config.toml
n_head = 3
d_mlp = 768
positions = "learned"
warmup_steps = 200
batch_tokens = [16384, 32768]
steps = 11298
dataset = "wikipedia_en"
MLP neurons of a small language model. Each row is named by its layer, matrix (up: input weights) and neuron, and shows model dimensions 0-191. Each number is 500 + 40 x the weight over its row's rms, rounded and kept within 0 to 999. Numbers have three digits each.
Before each neuron's rows, "fires on" lists the tokens most often at its 100 highest values on Wikipedia text that the model never trained on. A number after a token or word is its count.

fires on: "o" 34, "or" 7, "ly" 5, "\"" 5
L4.up473:499492604462447487541500532553490546475516543457558476490465536487523593545474512437541532486420499418488523542510541510506522444548540510449527440508539384551473473468534437504503476466534477477505467476478549469441554487467478520580498493552520507427537444514464479538526460443526509490516495462464495541544509546481538533496449499423554491448486489509506482540506529575460498574542548417496451506562525438508434542522435454452477549467467529539475469477484487413512526505475586467530472520498541505597508487540505533467444557529499503511551498461393491506515504474486514463

fires on: " include" 21, " 1" 17, " describe" 14, " feature" 10, " used" 10, " large" 9
L4.up13:477406466532484480513516441588477541620495519467512495498580509556493484523520410459484546518485493485470480520523485531449493500433453501502507503580484538525551515521442503443485489614473418474526481495429508500552460543484529515487476566443485451521477494465503510450462607504477491448472438514530494507532513527481502495409586580486509487551525558534568469540557477522467466521560514581494483471533456465550528452594502579522530504463424480455507515501565526469533455531531426472487499568512484456497507451473519472499535540490444504467457480538472465522482496482489496514

fires on: " be" 24, " large" 18, " lo" 15, " score" 10, "it" 5, "l" 4
L4.up180:467476460513448537532532618519479522556528525550491486546505454510483537529485479577501543522477453563577401500490502541620526470513520516531531463533515546549469505517451488558514483537530482506425459547428504534546473489494532448483520476491489486444460468468473455529497468484489497469438454458435506464453509497493417511485469581474522582531483573485552503432531499557479484464518501482484456486537468461544462496539530553477494606459513506549517445503498468463462540498467521491505530549474443448499479574510434550496504471469486516474546591525467403485449547538442491436

fires on: " later" 17, " R" 15, "oc" 11, "lin" 9, "ev" 8
L4.up673:480546424419484542485468494503400368566503520488547567471525498471543503441476527479554541493509519520476552585498561520536514514484474503531440502497511517475468534591529459537494489416443497464494531467438501532431462441539492489499509497505530507510543562449465487508522516431518528502511444422533493543540508560525510482487552551453492473457450450534481413491503540460489429495505535513502494547536555448466489497497492489485416473468492514482502459419534501530494548553464445500460535487524537409566514568525500525458544543510484554541448547517551466596528556505500508469

fires on: " of" 42, "e" 20, " |" 6, " at" 6, " her" 4
L4.up381:556529473553456509504516485467476535478497541517504505569509511461500463487493574511429488471493574444477454499478546516507508478443433512560511503499421521511591513534403543585441491532522503493555468454480525488523558475481475450456505427480521511433575486483484539444538457584527475526531553490481543510586520485590513523480510477520487506475571511521481585514582454485401510521518448517480478604489527535515466496531430472487432559454514496425563505509502485561453477512494527521520457561534422475513505524510505506544549444487467472465506467482476509560449448465538521446

fires on: " her" 17, "ri" 16, "ph" 9, " Gu" 9, " V" 8, " Bri" 6
L4.up684:444525497484502460490594499548504427498506449476462487482438480526471476457457486501476521442538575424499475533473438510482533495535375507513531505501524573545485512527494500500527520472441537467491484470497526529485458540555462507507580472527579448533489629509568522538447473518515519434519527620563468499466483530507489488498487500489516480482423504535458528538390473481513523596495513498562499453464506566474484494478425484478474520450562559402499453426511450523487512503509535481487542568537531494526527500490593493522438512466500457491503537470513518478466499528543456524

fires on: "c" 16, "fe" 16, "the" 10, "co" 9
L4.up743:479572469524494475489466453533426605499495489562472548519517550446502510423499538514499571590499534474496474516515467549538509505445435496508526446509536516476463470539425470493542509451485579519468413582506587568473522530439528521454425527508473536477504504533482584453461493540459535432448495527493483538487489470581495539502545510518492450509514496488478448435505505572480470509460524504544466509507576500501476458522479504462495514532475430493462477479436516568482441469490511489521509454454481430614503513540503568467465589517519478453592507527482481447500564500518472511

fires on: "ar" 24, " for" 15, "s" 13, " of" 11
L4.up217:523573516468515489519507547574475522519551457473580490480483492538483502496418471462480494489552449395504464500560487469492453504504575515436466521503507448462490390441509513496573496466522515480512480548498519497544563449514498527562519492499462504521456512597501425561496471527494521507530491484496466397403500511531438482520429457530445543505464469445428507486470515499460513482556560524525455569462503476545550473447521482559525502476493500498449514504450522465570535499540526512516419531530537521450541596490520457551578482498474560515458513487504517545397556477494531524